Weights of a small GPT-style language model, trained from scratch on English Wikipedia: width 768.
MLP neurons of a small language model. Each row is named by its layer, matrix (gate and up: input weights; down: output weights) and neuron, and shows model dimensions 64-319. Each number is 500 + 50 x the weight over its row's rms, rounded and kept within 0 to 999. Numbers have three digits each. A neuron's up and down rows have the sign that makes its largest values positive.
Before each neuron's rows, "fires on" lists the tokens most often at its 100 highest values on Wikipedia text that the model never trained on.

fires on: " to", " in", " for", " as"
L5.gate779:547482468398437432427526526532510435525570492475500497469580550483526570536547530562472391511414483502448502564509528438594440539523485491477562467548549466529457414458485453507487456459398531534449489482492513439557502494542420479487551394516498518496562580427471447583547490490412512485542502500530412555514460433458602492553493635453461546449434523398538502544493511453454503490494503437567551538509438525608522411572428511440528491592406487509554497463569468472589489523439512520556436532457532527562473623542531483515517462460517456547509543611466541576453515441466488635510481444394459465360466387544415547570490499515492515536541532454439513390386601546431493516497469490486481599502400483495519542475459463485504450519577595511477433471562421498619540458467482
L5.up779:510468422481537490468486519482411594517429457465560472440501467431477454417581518517494563540576588535476498414508511500472505472436506577463532485513465567485508538460507516501481554441476479604443473456569429553522472576474482437581508484386550516436566505498552519502526470554525466486498413475523498479535544544440498580586540474466552565496548553442548377465524463472508549457565446546512550434433406482495577498502561534535430480386422499576485458495561570520529493564492512424490413474516553459505480408469540556579500452499533530467433463541446641484453517543394464508542560480503433453494553501604493516491511469498519531503418484447486439488561494581577477522507540582520458507412581574480545465545531604589509440469513547566473493508456458501495532401496435
L5.down779:507598456489554500420454401526400572464458385525403464505627583519515488451500435486561554514543588501527522424469478351436454496436598483490514519544511534565456512437433533493503493481439540483492513500511486428494504577502510542474476535430604462433464531450430439545489445504574587495540512442528505623632552497390512521449530485484494535488445544461552475476448482555515523493490508535504549485584473443469494477428480479531467525404515564477460469493597429400458542565534447528509527449454437500552515450489492483528557456489463429455554472434444482406493595597504483562503438490487579522566541498565473527498539492482536503493505544494412485568457568449503523499525423481534474493467675514499486505569499491507472548535394557508476583506498464463494518453449619

fires on: " /", "w", ":", "/"
L5.gate795:439540494526526485452512422482479489516568510520494598453519517413564504439543544436403532400574644484573475458594469474477512478524480452516603504428454481502474537416481448520502427551409460499457517493401467479522511540468506502516494566558409526400487490506413489423381417515550474535519494466600418505512493517378604546493525555532447511452420490478462524450445545535375551467529469476525576585380372551544528484498536563474601519522433449534543501429493506496513455498471451490470463467491496423469415428460570434548469482502472510571521534592492446434554476463543462431596580500459486587580476462509493482580551481574481501595472467491464520562462572507453440521449533522508582544497518449508528461487475517511509516569460584468505555465525577494445480490536520
L5.up795:527483507516522491629551572545532469510517531514465552520482475546502449502514531425602473443573566434449504512513526518458505461572536495500492508590588531528459620531498538503498507505518484483481600537561429435467489429545563439550516429506574431492518464400554552475502524497570440439481491551565485508553540402529532481332490479476535549467525441435555499535470533409552466494424451525486496382566550441519551479593497582440465428515464521422487537503473548412484558472560458482443393631469549513524522567637572480469456503410582478454457493467471488503596499584490506574418492495483481562535585497461561521561529485551448470467429584495490629481504509524517486517465498433470533507513518504561511460547474423521582606506527520532457500553529493531481562413526489
L5.down795:502558490505498514560437450549473470426432475514478540484540444473457567398493510517455593505555635432399546484422531517369535535473566548474459580508523600521509507506472465549479531493542519471515583554545417404591441546516584539491432481524573471496557465473618608505478554503493497518506446487527482487456552493517549472529533524537546509540481483493459495523485494496524561582466499525513423480537432458497532517409548516475494573508514560486490496461384412476609594561587536448526484556397492431527501517518478549475508543450487575520494458418496424633584518539503534502403560531521505580550540576565476459499500464559514412423466533510570533396384551443532484561549443538508499485491573511445497496538466402599610516531513490542456529504477503580497531549553442

fires on: " by", " of", "ne", "-", "3"
L5.gate394:503563572471479527485463507492465393534587490573428519595569463496610535528494517585524590512552450501458572447530447516545500477510467504532457490439504488429462468574450493577491555499450489519569359500499391473454394487637517443534567477422516476499452517485454481374501431499527565543541396408672577490438492463545541539413502436474434556487504389446518546466551519442499435543554427462480468463535556506385543507586530456519482549504364450589461427493400506523572555391560504420470579448439525598477495524455506538502563462483513564428555541520499629465446520522534448434607579494520484435428431472563438527543584547568545522400571494528519478617554417410550513493472394537475608479528512461599521524498528508507508519515474498398472472470454512422461381553606551
L5.up394:486476467491462489470403554566546523586459481442496451525579560466506483585421494561485505549565466445537511410562532645430419520524479509486367521534436482479427478474540514545540537522563568464552501470571386414496522515501524568486499570552549520453464541577490527548547582549536535429430473480467575555457472501496528548441606462537551593468465448463532594454525441528544523550471567559510512562562458481575511534565396537536487448479530492555526476445408561491478501414559522514476426481441581486460519523501549545514533486439524518511481538494503494432477540529566413454521561500508511485532480559487435464479544507532576575436440565511434543395503469421473533402499461516509494427539535524494462514403487543450462578603504549480563502581526523517530429504560518
L5.down394:496580502563399518496559462432514554483469443478391532439524465485482562517493542347518473533478509508582565553485583664523465632562496469576418467529501540474532543578517480501569520478606425526560516497533506524513547443589446508506567520400458495464504505523553511467488599450504500551458481533523501520525531527545432454519490443499591534487552429467438543458490522485534519557521489478444499472461548451614489549408500436430460547398515520522466444583497613472479501616488434603461399443439448458539433543444497525541510528499484559472542448479510483490428514542465378483462579557496519522438480580525572485490438411592392564552440502470503490572455516395582486443561495505644432416511422468505481559495573485493452473474537592542472522523500450503505472531463444

fires on: " /", "===", "====", "-", ":", " |"
L5.gate1867:407539517471471484438513523502489508494439493384492459431465384509528478616462545503561431504528473413553455437493517437454584538509477407479466570504471524565565486510510461544472541475518478503496518510493548501451484540358493527479570490506479419444485453466465570561491478555477569500545589521513443612426569488446448445583470480513461535435482449482486471564501452469549528575493489529565496398558410450516509486513493595508462494550510465503442464398478460493456581536436484453468450523454509550497549477523556459509536492596414563588483520461395474574500506462506431498469500570514454551529464486454481502503437415468430477525455448512562450446389545573526574519567457472468507606535486499536438525486530577539503476528484645488461519481495507540508469548575591
L5.up1867:440520477521613541503550595543517536553485548448554421384494527568514396550527487455535502478513527474514534454479510477386448536512556436562549529489449487434465588538595499469447475482461561458581487458492460525476534498427473372401591500476624417474461528449381527494476512480596441516481534482502550495553511465548524445430505530408587486545509593462566499519560514440502470522546455494481542498520532521464473518497478457572513541534517550472530444509535506449546434476499537539538590427530544432532547499523499416512538437425572444531517554457445420422533607527538502473597509530450516487523573534588503560619573457512554463559497450497550517495610555485533462545416628501503525473498551505489409575487462447447506546523455481620558397514436539499508407448538513
L5.down1867:517525409453501457493492550592488533487483448440563497439566470473455498462556552451518455534536527571473472434537475542423568571512489583471558526481457510411559591506462493445474516513566497409497490500474470584509458515516482408467519487517460569487489622655470605509575486607589505517433546531449453471529491481487439564502676506499529396530587510515492505414561490470439508603572496506431449494572483508478551482545523463478466554483487509500511519539519450480517431522609463498468499532520449401497501501585493479437450525396480488512548556452369468522509492543458620513530442494459425484442474541674526549564482504468514498542431561374524553426580556429550526518561516425491535465481537456538400421504493451553456481443603393540468484473506566597511401483516608

fires on: " ===", "===", ":", "====", "c", "ato"
L3.gate1451:575470539462525548447442528495547465427569464408452457469551525456560483514549484455536462470362635537541486509503539494553586478498499451478468519454463511555429523482528437567461476508560468565466477576479431500521429433469482513499569481440514540499457520521455521474559555462540470477482535483425406497520495511437448590469477433576557522521549459536399488463507522488525545591436526457414570430530415486549436466474523577440502576412499527533510554496481503544549494436413412476443404567514513466519495528481433455460521546435459565503461508496427507372533491485446567439491576465435554509532504548528474550516474406533622520511502481505516490455513469518478516497518518474501560611462481490550527449444571582500580561471538621461536538477466562488521466470454425
L3.up1451:502577504525470521532633493539471490526534565536492574528420488451432507494512513585500502464485507474502555433547514356467501473505585462541403526419513495506566471418492589372426445499423615504529456495495441475538514428417405448430541514468450638451495537466444519513529458544551494493438456552484494549543482449546550413531428499506543500456515490454463434500552433451541440479489463458588490588579554554576557507448510523550470430564574459454499461562468466434574465564489577561503463533428469514458468517488545521519518474435458525483613532559466332437500467518487525428506518485495460659581546466463452469475521395520470503489481469452511472458546510371399504543474533471455488465409599551420499510490545464538562473551483528530457393498491549503450536465516575
L3.down1451:524521486519448471505498468521508433508485421470536447498502421464478454558537417549469538581505560541432432487433439392503506518447611506546435467412489438526473518460447472476527492485421523450469507477495430492478467471513417547445461547399438464438479528504537458507415416498534527528524531481424553554479494531598491520538539507502549566504475396505507457487497431496448534438454484453613417521545487487530442464427491533447528432462598563470569444575497531478540528478492558489503502588560560551492613444546477505519522446565506609558520580488500419522525510474505534598545472545515533477519548519498485467554424536430457453569496444529515461417504443504477520480463591558546594488504559516538490495439561508621468488523496582495470444519484512522496520542525609

fires on: " |", "\"", ")"
L5.gate1362:598477468465610519515379496469502399534586458481450489437501497492465529498504540472474389519457492588547479509510445494464440480492503484506526592474470368401533465482491502547467444527420536477468524546548571592550497487410531506513507570550566543528483472458569459432488473494471444540523475438516505473526472501549522518553504552410523396444479451449482488482485482605547445464470466443477497532458500516513584509542467566422413513530442497497515462522526446494446554437571472444498510546562448502487495479522439428437502447498412425518518522491472520463504585525545506514582533448596523504428440513561430434485346526553501514463444533578604523467495503503461486409549517552508522505426457470601572513571450437487479543473418479500494568485498483600451425542555579
L5.up1362:430484500465493525479602530470478529492479522531522578479560447452440540461509484556486394426532500494520527486501593481619493506478545537416472573593521629549509501478470507465579513460468511500511590497497493543460576501484500490578417530554464456446468458473530514453518475523515482446461493494468498494489426523505499543483483525564495554528494402494493411484559521517515455452548461451553444529483438526469537470449449540508452509442474400538601501532587554468574556554471505509469394386554469428493482622416394462540499509516506548557486431533418485505515538531411588536416571548563501491619464570508503430459437520500508500532452531510577574396506405519519444544506503550524461568501455500503491409430475419532442476510524517499524484483502446483479441532569447
L5.down1362:467532468482466483546556488560426462497547530577473554562592481596555435514462457449569568565467524405528537563520531469538502514580465515592422556563520573525504526563457520442495543506516450539526533534504409526410560506421469506369450511417456405489421418576553467614577452468520523430617393430607489475479512555506473479499528490527523503496542494530440510579467506461548461513547602566455547490496451476607498469532491499497468445502397558533424495518452526458535421486518458439561541513418538470505469577490536476470532452496534539534400486514497615545520472510527503509464483444508538531537498498476449552572466487529500460586526534473470560430468462527511487511481536591574498531541518496494470496499474452544504492486463366554557538560493482541527499516494540

fires on: " his", "s", "n", "'", " their", "i"
L5.gate1812:497512528564491465471536512485466508529490485472518422472474480511502516538532602508421384544550477594448533519558442512575575460470504578450543463438497484394534413503572509488471496436471487378485583568491495519502552523493521570535516494554498493513377498376554503484545341522426461515384435509546490537445479448554517479499420433482454456590447494578397474523508586484435483503503411494550485562480516482525524596546494371418473583458455436514597478455511491535565423500536493515431504468537497555508535533577544498487437475500539507503527405492519422433446480494524526504586533424471482543550422499505424448445416570529436546569524585579371551531437499484450574538438478507506425521481487488478482544488501475571549527490517546437471589479480454501551517519514516
L5.up1812:589490479512434522460466402501517565643603481516485361403508499624496542525462556515551508561490545461426432371536427504536560518522473524515569477499549545469514504449496572496594547538464554462469624488419436511396430486540535489577555537510475418511491451514545467499443499587455504450515437499576510537487476489489423586408491373461519533490446528475526478505399453514441482437468495492564424466533501493482493531495563442476490504503535540522464522509584469572544493379423442578478583505521501598490458501511479468526483461474490524554475440490575421475519500581536535519519544461461433460544445568520484494520504500557521545437573461490409582468460454480515477430479480584467503481567466492548468560486416491582555503564485454491469496419468480544473473480550516
L5.down1812:506535498502528553506451484451542574557527579500557539423509590420474473455449416495538520490523498503536412425468497608530508476447483551582541497560432544524486582515435473516525472596547548515516475435486514542481478480469514512522459504446441414523479532463519622430454496556514437492482463539506477440468452637450484473517550388514421524521438543545542460498446478475468538532515477444526483436453416480494467511556483546468424486526572552460496444575497465503568546414431528495505399554608568524515516467407548526502440501507545571467530398534533513556448586544561508358564539461542531509515558495507426443375429496433532478446536599480455521420423472476426557562386542532463426505486519631478539567487511506536565449448534561644550516454541450479472466576552607

fires on: " |", ".", "\n", " ", "-", ";"
L5.gate1219:473435533586502483491565574438492528462576563461537452455447456594521485538504624512464454479452446553523541423376448512511453467505504502476456627511498478393517545499429511536501465530556485444487476512531528489492506558508477478524525524481451592462550445588393497540594621576476518484366506444462512539485445557538456428553442450449433520458405486472470505441500501453508391516507420453495470526471427482514453567562559552467480410461481516476483453525544490561476584560514565533468452481503500423526490508506490470536512513509517467529383431494454616536584515451478453408463527512428512422523426466459497489544427443469526507523500425444503506513590566459507549533516515553489525484404459487435547546570577573519546479511469514573444522443541589526513471489540516
L5.up1219:529554537522499417443502513526552480567565520552530548464442499492444497451446548517482505474528501427421501517540522605509520513434505520475569480485492517456452501548615447515527560498566519522457529611488524480500521470430442465415535461546550387582499520543487470470498453471478486576492520404503489452481466483540511576431516439477454458504548496511458526532532497534385451525504464474355533555604485603477496493478490426480491420550475499567482460517517479548536442428402486483467578492559487449501525499403560514545554504444464496565585607468485519400495441388433522532455520496530527461519629547590549511530446524512514564518529493441432528516565466511493469564600512449533481505569433461564629599471458508555450495483524501488463546505469397504568493472562481
L5.down1219:554499383504467443447508440632468490551470465517442533629516528524464496501509541438508563537456489483575470476530507479454510473570565590522512508572488614428547584533473471551497559471541538482494591492438463494526482408516493454437438516487516395456522518425558558466476517507563585598543485547574475440482542519500568520432552536506502466523602526514467552490509568490541540414526424479523550531451504507549512378453496455458556511593519516497477468493589486538444573497531461523565516463471492503561553583504442516492507471520484480387513541476388553578447501519523483450459483477466530611398495624529572516579426532558487505479539542423424515482602514433536557487522455450550452583501514467561437544491505479499553503469558445510510393488472456494514446512532554

fires on: "'", "’"
L5.gate1969:586490481485513535463426463524421553511528524554491460501414496518520495400475503469468480562444524504537476580602474558422576488383589559524446530595558486554558533536461519471432568480467553430534462442535478442563504560422451543475536479489435510514522452448402450480518390436510481465510487572532439485531499469519531511414545425480454559557492496525465500461486484468572538550416464525523466501439450545499442484520492427441398481423467502570492427559520514537527517543558519505523526558505472595489593472437502496522467522374461463464451470478455528581455432442499434477573521456574504492506484514498600485452529530537574463457527409547493544465434464454471519472510600522541491531486492613518576459505566533549578540514492476418449471497507463526529468434495532
L5.up1969:587541591540552612456489488553537576505505514489522487527516441510495522542571547474571563505487504538507544418451431431574495511387461563509479470473445526666475500490493490381459490592548537498566513463515526522400473484516484582596418483531489461477481515511490533419425504498556458465471433363539491476449551511479527547440482583463428480538406539560475576470503471468454410513552490473598516507448461483541563524491477491463464494440505514497531446593469529506500577592539434548496487528598564420499497545444514567440486454464514501519446496475461484502434497450436531526538533491449376581466483483499521530494517467538603468489492517471479561463435472573437569488514475508494475418578472547607471498569519615526465506504496610516482405379508480508532439433464561
L5.down1969:476463511454500470502466560581490414545477565474516470533519504601424491476480462480495477525456493485505446451489453445497503400479560543532581470429466464532574426567544454493484538518532447500445579572482377512492509514515576502551503538508466505557548515414496491500453429508501436488433511458576505441466505536424411487560476527472463494505499577503475525478554440467435511502588340513441476593461459526511437534505489574498448539422412596490569587495511519473435434425478494475543519388473500467497429548497493584453484463540507454557485424536470423446490556528588395538478602482548485590437485462514531534504486575462459499324446473496511608432519461443424567546398520476475554503497508580459392459421542546417567489567505488544456524507516511556448482480576531

fires on: "2", "1", " two", "-", "4", "3"
L5.gate893:568614509469472560638461503485500486499517511458449515483480574549515570490491603544467475544539470481513497477423499522539480464479510433500583551461527504453529331507460507590436550516589461539420441502441422506453554496554542445491466475370533467476480516472530485479611491603462442497464415494489423558462455524500539520532490467496495528444537438555540555506428447538487414520444530406554449530617573545396509494506552592607561495617493504488482450524406523480549451571446594541532515403466475482531535504587576495405553507556602450482552476453460601482589499523546511412574559481503447516371509563485468500492556529422567502476567479447445438556493490456585436537552434495549550511563424591447542506497500459444462537504512532430459610559514510485471464481537557
L5.up893:393426425388456491542509503554425477506529485465475506480496514473476562480493574484496406424575519527506525510448519448537495555506562503529440531534472546480509416543545460423506382448611502572455517502495508469461479398500480463465527514496535476453407512500411513527442484495516430473521492483455495513488434506562492458547514522443620493503494494505553538496437508449455362458500532425512477474486568490456454490594525584514406449551471516518481483449464580410406522517459447455412482515457535515503572518522511533520453535507517519457478503465578488463536517502596546588451495561544530523436585602520403485481547551497582477463392416492548439476515578551479471417555492501444553471497487487541492462388501567519463519479443498565533593424505454462554501528497508
L5.down893:493480574401478501431474540545516469460599468502599600453477597563505502511478557418563561459516475600466496504537524545456414463574462493549498552494435548524487624554541471456577414529472512532536422426527521486529529552507477452542539475540567440480486498539464479483475467436458367446454470460564455549530482579547456468510514451525613473432472530569469593545485480525475465527523448453534467406512542442477531438475528512432478455431539393412452542581405424516469532547484416468553505492565573511459576433485560479486544517451516545465416408529525556475500505537499381524571555559493509468507450516449426485474497480401470550445478462463493514487555541476482504472494436448458518505543478478537532549481575514374430534550479508526431497478448537539464505542530548

fires on: " was", " to", " as", " for", " be"
L5.gate739:494501487481408445549582425467489576545517499540456494482470500490527526432574511465389479567490572474533498478599502491496455579542502537456514495434519397500511509518516458459521500545431513573466475583546509519609450537618449551419471397480490509460558504524561468523473444518540545495590482585528465539509476494532574531498584571507479557439495397479537489458558558506504554550472458416631502500513463515578488485555514384569510567553509523623519500397511512442528523558501507518497576513475444555502610515551585565577491539432548565459468529465556504491497463479498468399541567415459397485455445510489518474499422463525507484426528453518538516516472462615552583499495468508558500453400527592451561504501443504451579510458474558519454419445573526444456459533536416
L5.up739:489544471460463462463479501502456514604528556458498483555362446495501428415494502537525523517472520387502557555501624436468493534552489484521428488489502423462487458433487434487513496457499393456512461452534545506532468494575506470559496503524489543503533539386412474520477455539467510485558533498523481484472438478540560528553491523507436445467449435441463488520417420490404541459446500529550637550482428533529515462599447433535524503423438505558520464467438448497471560548455540485401506497540520576555509485564547487468448591498519478378510495575481455573529466413438564468523577515591537462538464517498568450556544428562569568497542488485501509480486600513637572424551506542624530536452508521476517478500407551543468559412541455606578457451575502498675527552518494
L5.down739:496530520592454464435477491455431537509435403548493466611494484469489482532568560609447468377542468533479480416508498532497461476446580490523467428561469469450363548622561425466488410515506512575442469489566472451475433503468433670509486476456503440498643503473476518500467405544544458504490475547505507517567417553497596498524498578437436502478425537506550531547533542565495409502476498576541591470471450473566529428499599458504574550475517493531485521426456432555533472493540426441510562492460431551533491515500593424428415477408566493474599456585490503466490480533489467559562469518424489458575465517568543488557528415493461482382521450464530515479494541489416527579499459574504538479495472598491552488487451495450533508554471489583484458550519506501563451479496575

fires on: " |", " ", "|", "\n"
L3.gate2000:460423490455566435476475560462511502481481511466500421505529476517590523489530451461413457385501487451510489555486525571566486469492487441441513480499568469442479552485520498421552470446550549531507545465497466478532494491506489507512568468548506476390511437600455529527511373428558521508544478491502536592561449564494349550495510542457488528516508634533500587439556395543503552538525486522431595529489483582454525478495539525482529466516510556520476476480471504473569578490430489438526418518455518546528437478436474515547577479565505494421520526474471553548415498516499460639541421464534556596559469534516485454557468445551433518424469562500527546503501492493507507444506417533424458446433451538577669594565483449608462520453481505483518576490574481432531495429525557
L3.up2000:425430610430500424507513579542511505543549502521552430549578544514503458467501409516593438456466477503518617490400529604501524481480538503439463490594539528583562514505431508516554492434645514562525610456476525566512433466402523596414481497512519514512551445508451437515473513531516544485443585545551537454434497522472515558443441533451370470487407564491582613510466524605436497481411471413516411446488470416545567518539544486443458426475597458497516529523483459483455502511487460578513445596511608554571520476426452513386552495524517517401445505476454550472531522498590516407493460441496561568521475437440486509467464425533456469547454532472466518373538496432477519486560387516478526469516461530531571545509552470504570454561490493538422477522475454587580466524567546
L3.down2000:458488490532471481463519559478566488555481548523464433486553516480478543548484471555486440481423554436567466457497555521555560462445461568570460506438500534564534616425458490439490544449559516452553527541351514576509563491493517552468495520548472507484429517500525485464577464502532445407576476575588532507406577549570547503513468480502368386513456450508563523471472497548555493535470590487529535569586513495529523496545478558413507405520512468473537484515520411499485450549512548597571482475433506619457569524569604559413468518530492459540425511544484530521462606496636451502518499493519515482550434548476411482559316517364505536550554580478493512544534512461525566467520463490574462449452487472579530435540489564493448565490507458505575472477401427537508600579502536

fires on: "-", " with", " to", "ke", " like", " than"
L3.gate939:520522501561386484515413448380555465511491610507498478495521624513522394425448531467528439577524532498534543576487496506519543419533474501525564505444600494572547499497561454464577419447543535511579513524513471447585450463561446529504553514506480541555560506546551532438516548491439444532578553523510580508399538469594516475502594595522519519515381569505501528452508545446450522472458483450503474453464471530472388486505490461512480501558486500531483503497534419499555423570491503483538493527478537475531526579456464491500476421500513445463570534495452502440542459495519496528568400651487582538421525508521449364522461481486490496484498502524539484567517504515526529499526472445440399478490594423587525523479567549522455486495500502534534595419474447436441497523502449
L3.up939:464448400433488432480501515421499497454513593527528564405414520453651489487439540544545516571528486512511490520431496511511504408437565510517571512514488461535516498561536501531477425514497489453502527486536568420556566474571525480508559486624493483576463469489563668397538544543413455554539486492466572537440498399473482506415505533578435525478489443596588476414526549518480553520417527540485511552509452517494460486473497489484443513575493483530482519456558417552554572447471517503461481492471414498512468572514490508490587465454434610435488543499532516394530471482422436492459407538453480448449564504473436325536507479570431437454519489502524472467504483490508504538511515478408501458500599533497492459510573508561535556481597438521443501463537485426483491528515426
L3.down939:489468525509411546560491476510558533462576514561496552519474485424482475435509546543641596521541450468444526505521456471436557460448480509650518506552370531483495519484452446516512511489478463516447503492560447505491571583481490538466489512532443487398470459559558566449437458454494454568445559503549500406464533460528557458543454594509527520486486476443488537467476496554603392463515493551536524533486383396503489492542521568437505535497519558543549466578484455405565397500463461461481495519485489462450544482525510428496520425507495443453474386531498444474521548479513381438542427544561514423527450472492446528491560525523454459351524510456491526475493553488459467560496432432436550389541505403489455493522551489561573554521472482552519511437545469510515474441518447

fires on: " while", " than", " as", " to", " =="
L3.gate605:472506471402441498451500492484596571465560525488532506478437474512468538426507588492515533495458528516463559539448472441566547436556568490522465527496540475476566561531445424479506478491489571487419511506531555494522493537428537583522438496508445523539411439487500525422478578415598520509454417443481540477448463445555472453523419473506481457545436527570537553519379553503536532456468458349583481567458547474424426464450555426543475468524555580509521449492616455579565509532504396478448471557518526499487524540446467532468535435444403509537488523499543434566527508453498430484564516528504544489361493542392505381537472487473504551442528505540549492582467428518469570546485518449473546542479585569523451457499562476364502507473515373591495541482519444539576473433482530
L3.up605:525462506441484467521580532435457527456565579574524512473505470496585492418500563476493523525511521498477575562483454544447494482550532518552490487541552480544527523542493497497567490515471542522513371482578537486532473494520486533458375493523465467423536459479559486364609529413531522554463526558525436547471561395518566522477491493426538534445451532540501552485609449510455486500519455508513509595413492507401355492536507620483473439490422493508511448510512416512447549591515449502513469581457531505498446546485428516524501459490501405521498502483491493620473525471542409501639487488499517548485530523492613498436554527483536570476477600509441515535570543416493593497536498494539525494509539528519446501523524486452542600557503434501527481492508536502580374454522465
L3.down605:500446561474410495534544560512522531420565555484468488454531509510453502501519504454492487410514502510560456463472437484548578543450430423524570482453431520482501495435491535516490545467428463581482443522487519521546463495519422632476475399536432561503488528543616474470394560524511475559512518471569455600442488437550585477554536471428522474510558516497362439447484517471555490498450446451488466441413472517478452565443552564540540508557474474450518556552580483505478429545487497557480538523542546455535467440432433489495489458435466470491536528440513507566497525531481429517504450513517537517530517412466504538416566525500416532561476435513448540520467454537409457550540545418502572439482549534434503429507529511508515554442552373528440440457556516474459421562558488

fires on: "'", " Institute", " Museum", " School", " College", "s"
L5.gate1816:529569451508503485566534504489500535477452417570490445517528497525499526507537512500479423490522454512557456546547473560431467507448623554586500404458436363530521572527400472570469479492515517559571480479507542532535523483485516472567517469557502595488493556446523493446461534524513497459544546581484507557539556470528463497459480542475500529486482542513507454526571405484448407405566494568503521542542541577592523507551436518508444509447504449497482408559549472426449556623471474517511488459486485467555489514493540533486453555412528531523546522515534467494376522497434574493518507497487386486461613553439489554523466509562510500532491489535474569476437583580567522427522543521512469494502585497455600599519520543482504463435412572490520549541527399466548496542509425
L5.up1816:457507598547494511445465558391511542462474471490466498501510525571489536460465536549546528533548523563594489459452433544569438533425527500529589470571478406513609546555588461522422495531533436625521432524550473594523555403513520509560438539547582506484412520382469498577408480459500463522456492552497558490479515474464511526444473435565442413493548419607452410500524445509463486426496517492448530507444506550553631546512486447495458578516498449510485464566483515560504552556533507512425482506634533413557466494438589452492450536497506571562605538485463496477454477462423551514499562575464442547487516491467508457540470472504498433464519438546565507496539484576648492436592468462504428492431524642509485485484562526447518425461407547473435497511496457554558484526600469
L5.down1816:443555505454545451519478518481457501439516496482576476519474489497626394404581628563480535441526553520486564429439472529566584520538403551519528510457434480569544541497500537479493476525521443444485442493423513623491541504466448435535494524535511465531507479521460519538519482393522512506432489465569478527543558415426536423432496473572621426518597453551436437556522572575392557542452579475496546524434584515476519502478496523546486528571581492517383605442585482476495491498566459526443455451461502481509480497461588522446496490546486456519445454508440474457503549512434366483492472544484528493479498556426528493420498563431443474335492435446545537582565527473556573525575508455493454560585530514532517431359488497494561462556521480605419523518543490534558515611524430

fires on: "\n", ",", ")"
L5.gate295:487479539610445580507425577461532460485508419456461505532458442431540436595507511465443470543553385502495543517609497534597581437508545497468560500496414547473533489472522482544469507465411502521487466410457472545560507591437483624520502457479504445554485485448565416481490415540549475518466518488460491567512471496531462580479457590517540480507460495500614481536380504538442431432493420547453483421461475483468496423427429410598396419535432609471493476553434450486581641474460502500410501552474575426460579570515454536463476471495443496420508505481453492552395562399525492510519503526562522445549551468624478460471455499501451472513531490473524573486423593492520428497487527476513518573622440451475538575454461479446467439441508514496498524477378543452489475479496574
L5.up295:503531477480531522491502544553485462403455439501471569518486476468454442523577488515531464405441567509492459446446494486507483494532483535475485451501558427473521562490591528536509442543537532487583540439564449466531535466506480478465494477496560452487578511519492550537490491354465473542363488487412552459512473544574465546577428396462425446481478429501461441414518507476558490524504514497520498553535392517483563495470564617610501511470569406495482573430531507520444483523416447493481414475524404568606489447466459518525449566458489459415517457509530443500545469589496524544592502540519569494510470620497503532448453472473470503462496487503575482552516478497445503545511534489494431565435491528543602399483489460525486505564452465483467558548429424450532479464527505
L5.down295:462581463477470510458475424486548528560442401499476563461334575488511557570445544475430512474340519452572580493553477462532493589483497438543552486487553514543517539427555536485560445541472513518514461462437522552441600459467402567501541484492476410528473458530558586474512496489507518541491475497520426504546494490538435471571513600438517511405549569474379511530492450451435523444583463445474553483422503503562414559448487479491460513553516441518543495398460454487483472641455506482532460523537505566510452411492521601522553472564527418545479510514560550510512439540546502612467408483464530436483442467485509534546440505458458518492493580500574528595499487368445625517528470487471551457446517421493517507506389354496490481526496463506470521453529531549460472543403537

fires on: " |", "|", " /", "\n", ":"
L5.gate1368:480597523515529534498453460488529388506489477425514522453527492590478518553540584528486485468411575463528455444556480405484609508548493504377521557478539478489541508483555548496571439532572399517428518482496481503512514478477554543463500533542558454493616475649575527539484488470395439497568464489505571511432543555497542391518417547489481556517448545553464494491569493465473468460546440450443458508501402477422512495411521566450524530500428528547644453616538463561503511497483511417435562486530538484473430518500586549479522488528536507444481426550480530428538476400539510500428524512434445520541497587555488458497570458485483493522646507527456526482444514459389538554488519479518570448418478537454573592476519558480491484531573442571472516454516584535482407596407564
L5.up1368:477511513469458451419510527518475457428524465439595448446501470531508473500507467496398494508470524564493486440643566444455608497473476546478465486479467440529462514444549568517463389439454526478494517475588378605481424519565467545398496531529495551454462472528478416454498505500416462450511474392529428466523494503521457474553366493538480464532534492491582456538465460475501472537465505417523529555568441504429519450394510527586486454575491465564455478542516493490501465415560500568447536420429469487589449453461535466576511475516526428527521493490517516527541502503512484568503528500474483425450541522511466605499456401468521486633556430361566544458469535444461579560536448477508530564478485480472505459541465566453548533441460533549543520544430595546505519540502514
L5.down1368:464458497388554507528465438476482484510510419548481423525527557474471505524517429574427491499509500610517543463568510563467509488455445478545408516502466531409507567453497503379511502494451472530448531431450458628448513504469366517542417433541518483420490572595436577532499526423486494609508524443446520521513524522502489524550479507480507385509617599518598561533486471498527553522512403415484537501423407530445456475409434477485413449503478518493510427524433526468542538512549490510526493587452478553483475428453478502454546418546547473572441503560495473445493444516483556528483462531526509511468418541520523465469526535558623550610423519554587533506470405490542520383481492412538465506479481480479561528578447514442509544557512521495537488468438562562553480573570512